{
  "n_layer": 15,
  "n_kv_head": 1,
  "head_dim": 32,
  "norm_place": "pre",
  "positions": "rope",
  "init": "normal",
  "init_std_qkv": 0.0417,
  "optimizer": "muon",
  "warmup_steps": 200,
  "final_lr_fraction": 0.05,
  "batch_tokens": 16384,
  "train_tokens": 150100000
}
MLP neurons of a small language model. Each row is named by its layer, matrix (gate and up: input weights; down: output weights) and neuron, and shows model dimensions 0-191. Each number is 128 + 24 x the weight over its row's rms, rounded and kept within 0 to 255. Numbers have three digits each. A neuron's up and down rows have the sign that makes its largest values positive.
Before each neuron's rows, "fires before" lists the tokens most often just after its 100 highest values on Wikipedia text that the model never trained on; "fires on" lists the tokens most often at its 100 highest values on Wikipedia text that the model never trained on.

fires before: "en", "ing", "es", "e", "er", "ely"
fires on: "iv", "rit", "ak", "os", "r", "k"
L10.gate193:142137124132118135104139136097164125129120171102144124087135127094086116105136170113148153114119144127170133114137141125149182121110120166104148121137170084096114162109135156106148120106114174140123118111119128115108123087144122128102110150112100120117129128174119113095124153197133101149168107156164153157111145113133100174104080138161179154143122119106116097116164120075166149111145137143140172109104064111136092155143084103141150169122130095134153095117101134129123153124092145101138157155096119144110143138117095101148108134143083136133130129139116097149143108131156109145
L10.up193:120103148112194121136120132158099112127117158159133137109156120136140128103147115079136112138114133096127140137131144166099137140092127167135136161090172114128105149162115096136124121059098145144076114132139124155117123175129120121106121140166137148172140127123086114122123084184133123137154149103158173114076120127107147130149138114107110142149135094101122181121080150154102115146142096141154116102154095095125135126100084137123160118127120126163164163140134105120097130118148161069124082137096097106135102132123141123145142110152145142103147130119159106105114126160112078102
L10.down193:100137113142106129117134132123106168080076142142143112139101093141128164125113128133112123083150137057106093124129136126110118107137144122136124106134126086163109148131170136109137142141081132113149150134124102153063125113063170159098137141132148120132131151131123126110108109133126082142120111121126091116153155078105176182100154110168136105139115159143123162107140112121066125126162171128123126152164133092117122124118147175134134113130158114142144150126108155114145119123127154145154116140138147103124099093112123087147174128132120124160151135148148120106118181078088172127

fires before: "\n", "ing", "u", "os", "en", "al"
fires on: "==", " J", "ound", "S", "==="
L10.gate168:115141097135116143139131136131134147072117162104128082165167098125133110118129122090150116146084142176110158135130165155129081103170082114098146166121126124152164136126130171126159128130142156131123098090090123125108102141126152158184091125128140114149131109110107122116092131116192071100101122126140142110145123174116119119159095136136166164110133127109137103104121114125198103118138142129139150153148091126102159108128124129122169135097123114113105120120122171156173113127136135116112129127122120136127122152139166171105098147153106125175161085125118161160120152145127131091
L10.up168:108149134150152146129114126140134158160126152182128137119131120176158122130143104124169137116091128130100149146075121095123110114144086142154147155093118134110131117153111137114124091145127195114135062107132149106117132173132090131146151102124137132105111130106079134134146124152152141170159114097172145109088140150130092180125142162147162135199121108043091102112154126135108103115115125124102157120121060103104107128087123115143122118172119153128109128075107135155106128120126119145134120130112123105096143145122144127136137086127138113137133118123160142149098134131105108132
L10.down168:122092141097166146170108101153146129096117167152088147110110075073134082147129125142135170106146124096110114132148158136087128152141100095135127123127111148147159102068205111150121095087131115146148137121133134092126122148090160146128163101137096157100116137118147147128180144120131142138138090115167130085108156124120127121162129145088109136117095118126134122148141132160133107146124115138156112134148126136129134116086136118071075162135132181096180163135153141116174124111124118094124163124165162130117130142122121092113116137131124129145120136130140142138159140142157099151

fires before: "ew", "ut", "id", "ant", "et"
fires on: "i", "it", "iv", "ific", "ed", "o"
L2.gate395:121115118098134135124071134157111126112115121153118115136155080135141159152145147127136140138156143159159098154136124096105103112125138153109129153106112092153115143175145148162096125131120129176128105151096158124137133130130125141168093148164148132149129085150153160107159132148088123119102157167126091112108085130150136166151136126093069117157152109145115118155151146141158120131110105131129109135125154149127162122167162157096111102093129115120185120170116101138103135131106121124204126184136163168137172112120088142134174147126136128161120126155110078147122112139096131128
L2.up395:121136082087130186150122110125145118127117161132120134150121148134148141111118153128107107165108131121132118092133123116118064170097156118120141100119120128190179102188137108095118114116102120146100129117115136114105184082127116163086113133127154113146170120129123117090131103107169120103090142129124198115149137143114110114116144118111172161124104136126146134106149107165081103112050114111157122115099154155114145151073119099095158123116097152115129154134123101160125137143128132136138116138156111141102165144103135164101111143139124166146113140112106125127127116152096130129
L2.down395:114159151160133145148076097140160169127128131128111131136143075125177156132108137128103116114144150148116130133137117151129120130092114109110099157130110134108141153130082129120109143093110108109138087164140116134142113113087141118136108106107108118151090118101097131130133134139119141135083130131126148133149105088112154152172144123133156136132146124084148143122115134167140145090101151146119171101120144116158129147084131129178164068122148115108093100144137104179089100164133123109132128130112155149094116088152137123134141170116104178088203139137171079150138117138163159160

fires before: "le", "at", "ation", "ations", "rit", "es"
fires on: "per", "it", "er", "im", "om"
L3.gate138:145123132110131119115168149159110152134138135104145133129132119125140124152106099109115123075138102110100140136127139164118126166108123135106115150079186112141135141124106139150119113131089110089122161163116150127086150052131113144111134126154137134125155098129166123120111132106125099117149140168107108112124151148085147120102157156167165084127142147121129142130164126151115140149155130093154142125139118138111106098097123206097080091159143123187212116127093164120127111137122123117133121114112083155116151132086115108095133154144124121133123145079127098133100155138127160139
L3.up138:124143132130130122121165125119155144138091160126097131111094147087095138135120155108137117139104121160107137160112158140129162115123138157108134139102122125167106065165114108134148091099063139114139132103100109119124135114123137111122171123147149134144134136128154152089138139130180139156156103120109098106113161138127137128142067102203116124152146140151113105135130110117176146121121151140158164144134110124119151157092111168141113121102172150160136091072110121135090088115136107157133137158096158157106165086172168110124089112121122123115103150113108156115107102139146100167
L3.down138:128088100109139158122142170131154120150144109138173086087132157110117127175126085075108120137138131127126144089132119159109126153108114136137149141134122130146114114120112146157086136144161105100113120134122111134161126075137148160100121137134155095131144178099136125161200147115112121135136121160112134136094094120158125131087167155125137109131173100137109136113161125158153087154113135116092132115092149111115160056120103112132131135110178114107174126147088150143163130132118066155128089132169105111124121100114162105118120134120120143104127162146164127128154115109144164112

fires before: "\n", "m", "t"
fires on: "===", "==", "'", " ==", "at"
L8.gate510:104114116134129121095144174103162123137153159085142120078092150113133145112082095105107141129092116156123094164177124135099105122141151154144114097135087123165105168130100132152145111114119109148131119155128127105190114108071135139147155158113146125097172129123173106108137132109084144145089141138151115137136159145164141159098124174152166119177106137155148137118123106131139135134122121086124159114125078147133137123143101158134098114103140112139165133161125156132112097154142156157160095117135130146159127136093112115074135130090105090142135160139163159127156139138119129161
L8.up510:108108132122155168139141110145115114135120122143151105126099161124119113124118143109156114126090130125125151138135094164153086128072081137122139123089086122142119119104110154116164139141078126105121089136158102122139154113169113126174101112139115098113135124109135125107135114092133100154126160128137091071111139173165139150126119132138127098150146150130138100141143088127148112195119107160142160109094119093117129133123138104142135084151129078161154120095133172126172166155085116160079130141115166135154106170129112129128114132140096103140110147060132164165146129099105128127
L8.down510:122154122094135128123148088174152139125109101175136091142140107149115093141167130104176099118188145131086130162087095150110099124111144094113126118141159134115135109134140101086144129153139092136148145146126138094157130170120126134078126104124107138136093108169119122143138159112157140149106137133124127165140096117111144104138128142160130135092125117142134117129127130134117138111185160101146131166125105052140173113104113127108140119111141118127126151122143114134147102119101116115109151095182118086094160156170134120162127144190169140120113138140126085147158151124118067111

fires before: "ber", "t", "ut", "p", "ast", "b"
fires on: "um", "s", "ric", "it", "he"
L5.gate435:161123123161105134181116140125115160104097164178114090139128145131142138189125162133122091115137157127125129161143143132156121103123116148132144176133110167126144105164080124114164152123132128127100131132117135137141090130113145091120170148137136159133125106140096178164128120102144143093143171144122144142143143118096080097107116130084131117135099134119090092094165107145156150140145112140132142125091101121157146116107143121144073106110125148120113126168153110144115155113139113112143148144105102175168047162151094148120104144114114150160119087123113116097152139115090158138
L5.up435:136136119156124116140110132157091131103135093166097158121177112105159190138134134150095159102117110149107107160107165138154113112115122106107154142110108121128102134133129104140132101122114134138120133122117174112102094128150127139109150135124120181125132127139125147103143137120122117132136143117144174128126157151153176150140142102159154069159090131126152125143147133128132140105139106095107084154096135135131164123123128100084100073121124105138117115142126126121127160139147121135190141118111153102186182102146136106135140118119107142180149084050060118124080124128140151129
L5.down435:110126155156126143125152147127125159160149134146168090133151123160132133125115135130153144147152143142119084152149131103132126081116152131114122148197132086166112168110116152106135086150075129146129147158115148115122127171167131135113134118132145124120135113107139097140125144119184076153117142097123168133155115087140131111157155158138096162096109145141114143149133070147135110139158133136114112122121139155193134082115115175116164138102115134146124125103152146109144136139120113166152140102159158126064101156111119171116143142143147127124058154149135139101178136128108097136

fires before: "|", "m", "\n", "od", "g", "ent"
fires on: "\n", "he", "h", "uc"
L7.gate82:133144115186135129122136131118120104120104109133177131116142127086109093148174126111137088149173129135136119104116137130100153105149172140139154101124108142098128149106083125133117098157151152137127094099068133142135142125175144129111134159076159114132138110089123151120132115118126119142084121162117108094129090112115133120127128105139100162128146092171161087091131130141145153115103103100152129119107121151102094137145083109100145107101120122101090143150103086139150131080126085143154136128158099122113178152086154100107100148082129146119156169162081154126147129128134127165
L7.up82:130107159117143164091133098120168123121122124156135144152122109099102123134138115111124103133120101125141163135087107131094130110143082120110127116088108107148153150152174155120168159163148137153113175150083166147159109104142123147105141188123165101120117128136113083125138181154148143141142110116132145137138154162149155161137172178137115118150105138087125102155132116137155118112142122096148142123096109144187138151123118113151113154158127165141085112151148114159172140123169126195111174148132101136130115144145074132115128115115097131103124111127125117132181136088097132123
L7.down82:154126145138163125116125142122158125126119119093172128139094139126168124132111177146123100118168116093129136100114131153091135130148135084098138087143121124152124103120138145105119092142111138159130097114102140126130139151120127142131119120139127175116102099145091130123094104098148114163097139155129161124126084145129131165107147141132074143141094107146141141139100115134110142121110151137119112119118128160096144120150135107100125107158128123179096144086084114093148154129144109145129124135200187178134111127094100160172088083073146095112156095093149131099150139084167092128

fires before: "t", "p", "pl", "ist", "ec", "per"
fires on: " ex", "x", "s", "ex"
L10.gate322:108133082170154138119123103091135130129123099109100104169132146111155102115160146130101135125135083108085154130125117136160131141124074133081126138107182084110151105117132120157145105135109143131126156108108119123127128129124150135124135084107112134086120117119112168121117138119141163127109167146139144091134150186181123143116171135120108116160164112167146140103139131108137105105153070103080142123074131160141131138110105161117140125115124109129154093159109116105137085139081172192120152144114180129150116127128118099136100153164095129136118105152128124110148133141177155137
L10.up322:122122155088112127122122113171124108144118160115057110153130125078130150110119154116174098115078090127152089100141149171106106118172144091105150140125109077110115134102115099102135174109128156109119132153152095110182117097108111109145104108119082149103106114127133087120141122109114157108107086138128178123115082100154130106133103115129109139126137159142167113112111174117159131110135145130148127123158143169143127118121131110098109124117132134121130104119048148131121145111100121173104169153101158093123157133155154138145133136106115115143145079082124123111130140124130120138
L10.down322:120116042146109114121114117111123109143128128085126156178111206087154097177108122102141123129122144112104124144100089135107118122137164168110127130100132126130138092118135129104125106119119148183106096115102057161132130100174123129136137142144141145158120142147148126136126105113175125126113153133168123151134131122108135109129124135116124115136117119137082131131123120133116119134114157133118152132105111112110173089072130152130106120062147111146128096105092120111084173134114095138088145162144151141147159108197121127133139139125089142107155140115112084116135120095147120141

fires before: " the", " his", " W", " e", " a"
fires on: "uring", "fter", " |", "or", "ing", " of"
L7.gate185:121089105118148147147090108169177140100128099141101123115111107154140140149118181138138158148105114119114150082096184119158127116138191114128132131168084123169092107152147138153144134141127132141146125139157095140114134145126122104182127106107161136146114153117138124091118097150141103112112064132144098129128173110153113127114169132121132170112134146099121099150107135144104133142151133120104161169114162126120109106127145097082119110133156103128119115119151115101122195153151148152109169119114129160134116116123154173116136086100102061101137159141136139094145156127129114118
L7.up185:120150129147127109104166123115141131086111173123148110133145114163116145112130103188124134167145175158159136138108138138089136107120120173118141107161123137116116118115086162159124123082144094163143106127120137102167103078160151110130140132119143163117111125148160126095114110101134132129124119112135133117098119129118104117096136137153090097117143141072137136135146114099128127109148124155098157152095161133154095143148094108095105146140110142157133135135104145127089191119123103093111152120129118133174141111172075089126090138165146181146144089126105099104114158068160128111
L7.down185:132139133086154137138131175150155142070115118122120107117141110112097134114166132104147148174160116112126133139089110142090151109136109090130073112153147117113063114133137099120121097147107164107168122182135161159153104137167108103158145139151120089123129124121084097126132129101142136094120118124141101103122157095083146116140103099141136162147101143162131118124106134143107124174198146111097126122097156167106125128101108131136142097148148138126122163099130095094180123152093130150110118123116152102084112104137132145137132143162131141128136131102092091157119164081132132133

fires before: "hn", "ord", "on", "ts", "h", "re"
fires on: "ec", " Jo", "he", "igh"
L10.gate477:106108112137185119119130179119113129129158108131108128102126151109149118138135152202100141108108096127151143098127163097150162094163122116113125110085119108101139132153109154102145128154099133127151139094119133118148128176107120189130121132083097104097153127164141097146136130118133169112104126156111168098130108101131134140118127085147093141109138093144120135128098121150116106157156088093135171178141158159135131109122150085148113118143116161120117097093095152149172102103125099173115102101101148139107143150152098119139111173138147116134134089152161147100144148162108116136
L10.up477:099162094105131152124146162049112163089073106127138196160118129091129146121171130106137161127138139154148136121099127158097159132129091126145106119093081147094147137126083117118096104136115084114117086158097123155140147115133156163110111169147135116116128146139144107124117155138106106147158181138124137127108135143164129127111109098120144144139108122153114106155147150125146068130165135075152148139167146135123106159129137120160080122137100123144124150123154096119137139142117101127127085100150092160149120137125150076105118139154126065135143135137130107137111121114129129145
L10.down477:103117100142166191087109081169067137126141134116101132095127127082154101162178106157128129117151136147109141115160166112143139138144109105149156091106096113147116115117101126136131142112072135132133093137115127123153144187108122138125108141138086118077135156065114098131133129128118109132144137112113120135118079125106141161101133148132130101152131124144112098134122176123165137085112107120122101118074176135130143123148136104160125124109137147158148152093113111156096143133137147139084114130082093156085131147139119162135109116113104137092132165142100107134123148088107137114

fires before: "|", "\n"
fires on: "\n"
L7.gate122:164126106118123101108146136103141134146127136148105075157097137114081120152082124145121146143115116165147190129146146110155150088120141167148133143136134125144092144118109179171171103144145159129136157095107137135104081132109135183149143127157137181072185139126068146170109119116090127128123150175112119109155096107155126133138129165140107126175077151157155120142138122150110154128124131104131094114149126101172140178141111120142111153134103131123137137172126120135154102103144104167143121111125102177118131130150130099120132127113158099154139131152124131113107138111125140142
L7.up122:135139143117144110116090101106112131127137143132144160090105146117150121136139139144107116135147105094127121171122132166112124096157120140133124166137133113124099129151134179085136152152135117160120134123140079182133166116144079125134157152108108153143091144097129115107124121129121140122168121110118115121125114140165070100173153161101095113133173162132116128096090125143099090115100159155107097106123080097071088140114166115125125124128158112118111103128201135131149143145163121134112121093151079167145107123105166149100108168134152143110154161124120085121169119137123158119
L7.down122:122119109140083141131120118153135139110142085102112156121093115121137135083138126127117132146137161138155126134138161121092131124129145151153152125118102155147107150170177082146139119137169133100121135139100127152118103103077132099161179110179142139147128129101130152088115109154152142125151056106168161094095153135157151054142103120141159130179114098133099127169133106118083142077131126158111138138136106118119156106119133135158107128161161125118109136153079102089153142092118152154160106124143134098120109123112114152131133102143155116080149121142175154142142121123130126119

fires before: "en", "et", "a", "res"
fires on: "p", " P", " R", "i", "re"
L9.gate443:087114093121152143126146129126141138142143121147125122139131152137155108126170136121141142125119140106136116132144113152134079085133126135124158145147121158156130142137151115149146096123166139153082135157150154135131107161180138116068131152193188117117098074125154122092117162150177178109123111124178119093130128152130139135135133134142149138101124144105153126139097095113105139149129088178104121106131153139128132125176126109126114087108124172126108086129177172139180141131139144091150103128176162162098112141087131147145117095120110107153111125124135117129118180122119139093
L9.up443:094160130100142146122129109136139138093097131109134109119112145121140147165084135089130129149135122090122162150133084167127087137135083113105129130147121158088087133137139131129114170102165078127102123163153140177091152114135148123084119110125119125144122047109100178139137131135118086130147164154132132126139111140137119155133089109090135164147148112097109137137076156119105090097101112143114165105099090129121083129133142130126081122119109123148155114164147136130102122107133156133130155143144115115163135154067118136073126135117179119117119109110103104129093110099130132150
L9.down443:138149161146134132121134128138163111124098127137138113106112135103116134139135112110123142102137138116107165127135120124146109130075122052111115126166140187100173122144140159125141159085098151127078143130150111148116109134139108130138131194128074137135145100100156144140139102125119127150121144082121178129097115115122131107109125110102116117146181132114140129128118149116126111107088089134150107122104106118079105120087122147158188143148090126164145118109129104130102111133152133132161132144096149136173157180120131133090120105172158119166182154130119142075107133135089167124

fires before: "\n", "v", "d", "am"
fires on: "\n", "ro", "ist", "l"
L8.gate237:142139123179120131133071138133133129141137138110119158107144125165126126151168096135120101134115108069129104070107091112137110148104143169109145118111127109094139117081159164115140119088132148142098081149128082141154135145128119103118132119117108071157101112128129111089154124111119163136160114138129109104139135122133100125151123150072134129134125152158127128122110110133151120182089082107164111138164138138090100128143074156136122105130102137116142137129117132134146165078096103183175129103159084153102106133103177142132159120117140147144106115119096151137114149124112155090
L8.up237:131159141136100138122116132151180126141084108152101104138110109121107116121157124137167164140157072128124151131122079075101150124074169130097095133122169123152156147117122146101112117133154177114143167130111103119149106082114139100107186101127142096121092133147108150098101146144089128095087114129150145164103132153145106124127125085128139097115134139113121112156152146122120146121110135118152127123145143134124204116089134124119161116133140161102133154134164184142150115127092087147110124102147115141084129079154088117100105107125168146131146124128121135141126089120145150122
L8.down237:110111153123099126136110162124109119094148076119139094125105168111098113108163111113130118167140147105130137081105177107128139131135161133103113152170124128168119122163137123083168112107135144116141128125136134111153144137162118130120116134113125112107128107126126151152121133052163093138164164138086124157179155160080078122146118135092110145147133141110100141126091103133143150143146127124145157158159153143145102113170122119141154152132173159120114165141145121196116096152135110158154137131144165145110143134124144110166144171133126128146134168117122151142138191157120176138

fires before: "any", "le", "os", "et", "ut", "r"
fires on: " comp", "o", "d", " ro"
L5.gate211:084134148151119113105125133133129177122107098114155099157085168107149123131121122143104108153092099100121096124136189161136119112131135149087120115160119090131127107110113130146132138145123118095133119113133182139136135143143136155138155138119102171156116138144099179144111131135152107113117146149114130094115097115120132117145150140117138094116139149140108130105168133176116118137142066176130129097103128126164179145156120129116147153079159132114159099169065106095108074148105122198154132145163150117122119095150143118105144141122137113119124137143078147133160072141125128142
L5.up211:093123130138171133110149111148112170101119126142137097108138124094109131155100136145120115147106145125181133106128181149125122156100128100108117106088107128112132166114131131134154143120121134177129125072095207154142149144132138155133103086131130130131126151122122166117161165106119112074073098102097127123155187135102181098134131143125116083117132165091169112151094131113120098137123096100109179163101099121122178124178117150087115101110152152125151112113138134152137140142141134130110108142123129145122120138127153117077111123146135114132172150100128134128144134110159106105
L5.down211:077134094128154105181114140124113146160119116109127115116123130114142152162161187116061120133131157129108139107113135124126135138129114128098126135141121081153156114129146124152137117114146116122142105148145151090140153143153104112144131161159121162079133193192125183142172099161141117126115142074122106168126119143120081117124144138144151142149104178134148090134089136115125163130150088157086125130149117085119155110156117145131118140122170125143097083115121139141136148151131118168124165118120151126123073122138117112081143117107128129116166095136108156117122095111171126116

fires before: "any", "le", "ut", "et", "os", "an"
fires on: " comp", "p", "e", "re"
L9.gate505:107098160135135123126138172060116212110105138167148114092091101138111090152095131160081101128126136101118145146074156122134124160144113121094175107103134096184144111149116161157144106095135087137150160108088187153119132129165124121142133138138115120094142129180139147125138154157127129114105099132113156115113119117121114119150152137163174086112135117146152121133114106085151144145136117145113164096149116117137167125158105161120138161119134145146110127118093172107133133125103126133100154135145110086148139137137147144159093123113127161130109119135156102158110113137125151129
L9.up505:132119087103106150168129120118131139119094112128131138136100126111153128153114132160089134132060112165133098138132121109190089167111158133065136138119107162111117146130111120141109119132185098083148108124098116161177111187116129136110151114104130138133146100161090133102119114099122089154109168130117144124119117121130083100142121141119136143129154098180147135099130112115097103118143121137140141143120099148144101139137133110118156126126133086126122128131171127160116110136143113155115104144139114097101157146104101115100147115195119186153184120108159180132168130111137146139
L9.down505:096148095148176119129159136155105113075105167121115131127178130117142148085155126125106116145114146140118151095128171068125115152162106136130133173127130107154167104111126178112148139129131098123140105134144100129191090139121097131139149148131133061114092135173149162135150152128146136101115136138117177121143132120138128123132134148136167160124136141107141111138139128146133148090163094120158095116142118145113099159108133135126137129144148110146166152127139093145144142160110192133162163143112122084080096147118122123130113104120124093079179128117119180123139135108102108150

fires before: "t", "p", "h", "pl", "pr", "per"
fires on: " ex", "x", " t", " cont"
L8.gate265:093149117126128148091142099102126096163101086134146126111144134098108124149121129101154157113132115134144136117141146151128175116123111160136123135112132135121116108123126125146131122147190138142140154127173134145163101155107159122134130081141161172117161133080126134087104123112154136162117181150135150104147133147094123117125167155127113126082134044118131135123111183154133109149123112088097138128133112160154168113103135136120135118129102121124142070098127127143155127077114160147177152112086111130148194123138103122173127121089121169144127129142114145151098090172118128111
L8.up265:126141120104130137129092171148136121133089103126162153119131153063128128093126129128158128158121123156135167099101158144114171171113112148114127178152110115138111171077117125094156120114124141108116121164095123121109106102103135126117082095123080091135120110128125148133137136101106110123153156132110101089149122122113117117124113152127131114130134144108114142189125094174109114145107138116129136089144150126153122100162096156107117152138142094063111102121123154104161125093194139171108112146122118142113108083141153096104104137167130142117125148174110164168112138107139081142
L8.down265:113124099125091145137146147081114141107131124125125125110122144122134152116128118135090106150156138078134149103129102140130095104100149080133164168164114120114132123115139143139142125085106182127129199165121087151134117113148099161108181125137047114138125131074141153142136138121142136106100154095130127093134106157141135091130151164147098137112098123098160153165135137143136108149130134111139140134127125127135135140091195143144072157097140098117151137154086081133142105125115111159083126108115125153159124179121132137117119143094163158093120128109110146146127161105138143117

fires before: "er", "s", "en", "k", "ing", "ed"
fires on: "iv", "ord", "all", "c", "d"
L8.gate175:117111113148111156134136150150143137114107136156145147111133169059121147097139169087133125163147153085178131154173161121137155141158123093047139156125149142128126115126105123104118112135132147064119089114142109113151093104106094113144111117150140114123143106104123158100126166148121145095122087157115115111145105130119160121142117106115089130141079098139115124124123113159129124176137099169154126128170085127158152134153111153145115115144163109116126099158138084118129112105119118101114077121158141142154105102086092130152143135129117091170160147140142094135114137103138133104
L8.up175:122128102120077113136099149128130138143120132132125093095115145168102120099127106140165124155124164155145115087115167160101173126130176122147121134184163154148152161121114113143125149151081169120111124120122154151123131102131095124103126117126152130108107133123121116148105128144135119106176118155186112092133119088136177174125135107116160103134122102107143159087131165128100170117172115119167150140163064116124169127089176109115128116131183142133129136109174133126124135137102116099144135141162103155137142167114147109133147138136100117135146144068134136124151112142153115086
L8.down175:132113122145154097104097108155131174097118192147122146125145137146130135130111126122110158118139129161125154156155154152142124070119129110116161155101137096107104082135117118110147153113128152082118128088148156095132113106107103107135123107156078140120118171114129122140072163165120090116161096112080114138135138139129153118139160123127124136155166141115106117134116133168122143124141159114111148064103090175098156118085153155172132112122095083109124105102120115092151136116105127094145109170091158098142122127120100165103114135120131098106114122136095098126142079131135167126

fires before: "|", "|---|---|---|---", "|---|---", "|---", " |"
fires on: "\n", "|---|---|---|---", "|---|---", "ous", "|---"
L6.gate229:135094119182153180096112166134142119142133126108122141126106124116118178145202105130159132069109116137128143118188162132100150130146159144104139120107120106099168130142154127116165109146133115149141093157149085182102093098137139129126150113129133164122143124156101138135137161142137094106141149140129146125128116136149170125182153152154097159126109173115184159093169106141125102098138104123113075130116126112167136132154117080131113116113140145122097128143108135123123128111143153142127162145118117210106114158108117101129100126124143147135132163136127117110138117117092122147
L6.up229:125097112156138089145126189085145102120118125126120140110113120171162133087128125130131117138138113130143145121111133145128149114119108109116151159124111096128150175101125148137094146151185088118141155143162108125093136148104106120100140105151145127127089071114117148094118099134115168171140085130086082136159123104096061097132102121139127137140114155192103098109127112109118156143115138109153153104119123123136114144130094121112134124120113175101130125174137088095130146098113157139137095154113088137112127137073175104103081140166099156129141122146105107134127138124153104107
L6.down229:156124110114112119108099099143135173136168151155109158132121158164151147072145074103161088109121149166156089109156129159113151105165106131090113135118128147175130154083155151128131094158121175147112114139161098129183128155101159103179140096082117157120126111127110106146108095113136140131149123107154129115154100092129109120115126165125109168105118143128147147134150136169087127087115090185142112124109116096125128122162139128173103152102102140176097133131131143117124112107145125118111131114120128114123134135088131104069108138119141141131123146102158106106150107127108113104

fires before: "n", "art", "ill", "and", "r", "ated"
fires on: " st", " k"
L8.gate9:151116150169120112148103166128152129146138109181071125107144127129133122125141163117103107152123170117135148140144099163152128135144157127112105099135112095124122109141144171153108115101064114110119096166118080126082111130133113128140113126090155115108112117103132137108129124107152109162112117135176129142107109111091124113144158141124141153148112146150046093087151084142123138119151127130125131100124111103145110099161131133167111090120106129125106155125149093097133128108128058127132164127153148103100139141136150119145183113111111120168144139161122083101075095145150132096
L8.up9:095147181207132159133117159112142116163102087155126156127098121173137117082101147134121131117088098183141131105128089120178137126126108178127130117137120130119118162146125117141122164120133122148122103163150095132114125110150118132108120129082162100144144122124147091150173128138128101073133086159165128137117136170118160149081132151167101095100147150150081119136171112143109147170152133118131114127131102131150117089100132136183099128136093106131151120149144142134100124162112138137136089106147145121108136113142133133135132091102119149148138144113131148124137138172082137159
L8.down9:104105097139150128160121107153127120170117090120141129107101104098102143115108127129142162142171146169101103086130105117140124161134092129102137121104138109096144129128135141148121099164132126125135141111093084153124170126175120095178097137170102098110117133168142117167132088103141125168109100110136087106092166152110079123091165106132115160141134121094126093130146123101143165097144157131139088127105113149158094144147146103148108093119119115192160150088134131167120134097111139148132134127134121153080110124129102125163146132122140134137146109146149129159112121174151082088

fires before: "|", "\n", "|---|---|---|---", ":", " v"
fires on: "\n", "al", "mer", " by"
L10.gate164:150126153143152132118139082146119105092109094137137172145092148088124148108118109101111164143092093112135129126108124141116170089121110160116104141101125104176075162117132147114118088108140149130156147140146152171162167135119132132140150146132154165131123146123141198119128135166110123121141119122130132123080112142110083130135137129075133147140120142138109111113138164152078123100127111132086087094144115106160142124171126126144067190114111097097171173137130103121129134106141130188121100171140126109119128153113131117137106118128093115156114129144120113144110101125136174095
L10.up164:110107151145132155092147113120090154091172170143129144133151123160177119145155083065158086164128143129145125110154095146147115148152133151112131178196148099101117110112155148108148163156156132123157091116171117141127121101136142131122179117144141120135182073115147148116112109109169128075140103091130127096098144149119133138120151148115124182152123129100146115103136129151142134113090089118086104142131131138135126131111118143107149142096125145137169159150098106122129154145108119160124148110137091131125104132163148159116112128136143167143124072137119127163149129135127157109
L10.down164:124136171134149099158149126144149169097129081132150110120106124155117092120123146149126137125103140130117148133117129143140115093140181167174115148172141151147170123107095130164136122089049153126142115130131076128118132140139140123176104139152139097142108099139090142114101122099126119130120145134086148134115127111137120120136141142122148107164063111143119126138151114172077147122107120146134180148126123148113098111103143111090094062117133100147116149163174089126134106098139074126101119131159120163163143127137134120125158148150104085151169157152138136144161138122113112124

fires before: "ork", "ear", "y", " Y", "ep", "|---|---"
fires on: " Y", " the", "et", "w", "\n", " R"
L5.gate69:144120132122136113151084119135151177118124102088148140110108126131166118173123165143076120166101090104161103137100159105152127100131161119118113101190098145131130126115110130135135134118141124162166145146128125120112124105118151100160087098138128139142126117137109134136108097133065107127133154148134115113126146128152174113121143135130118150155122105124123162163104115092138136102120096114132142121133066162116126156163200125074140136121152108135137119150128144152123129149151132145158117150189114155102110186147182110096108130173109127094075124113122131132122089098151149142
L5.up69:158086148135113112175113112117102142124112092112149121140133154116159117107113134153140135171120122121123164151121152081124133105157144154113140174155138049095118145124157137087150132124147146191124138141139072128119149129150163149131112117105154135151127171105127152132151123152113114129153156129069113122160155145136122164115172151138122140165108098151113129108159117083099126102117129109120123176133125112112170133132154164097151123082102117153127138130177134136139120143149140114121160103150129136160092189127140097143124156133126155115131147142135174142119114058106156120
L5.down69:157111139159101081106083141134095126160093153118137145123137102130143137125165119144100113122093096133152096129126150132094112105139122139153136124121141152126148138159152144100125153125142072122154117159136149107121099150104145163115150106116140149139133138126162148150131126113098116115168085114127104168123163102124182106155096137125159148105127158144105196141133119212154147173118130106130163141158172141123130127122157081125123165088119135093130100142116157124112152139100138150096114118134129156123108120187117110132094117139129137127126117172108133070070110151106131117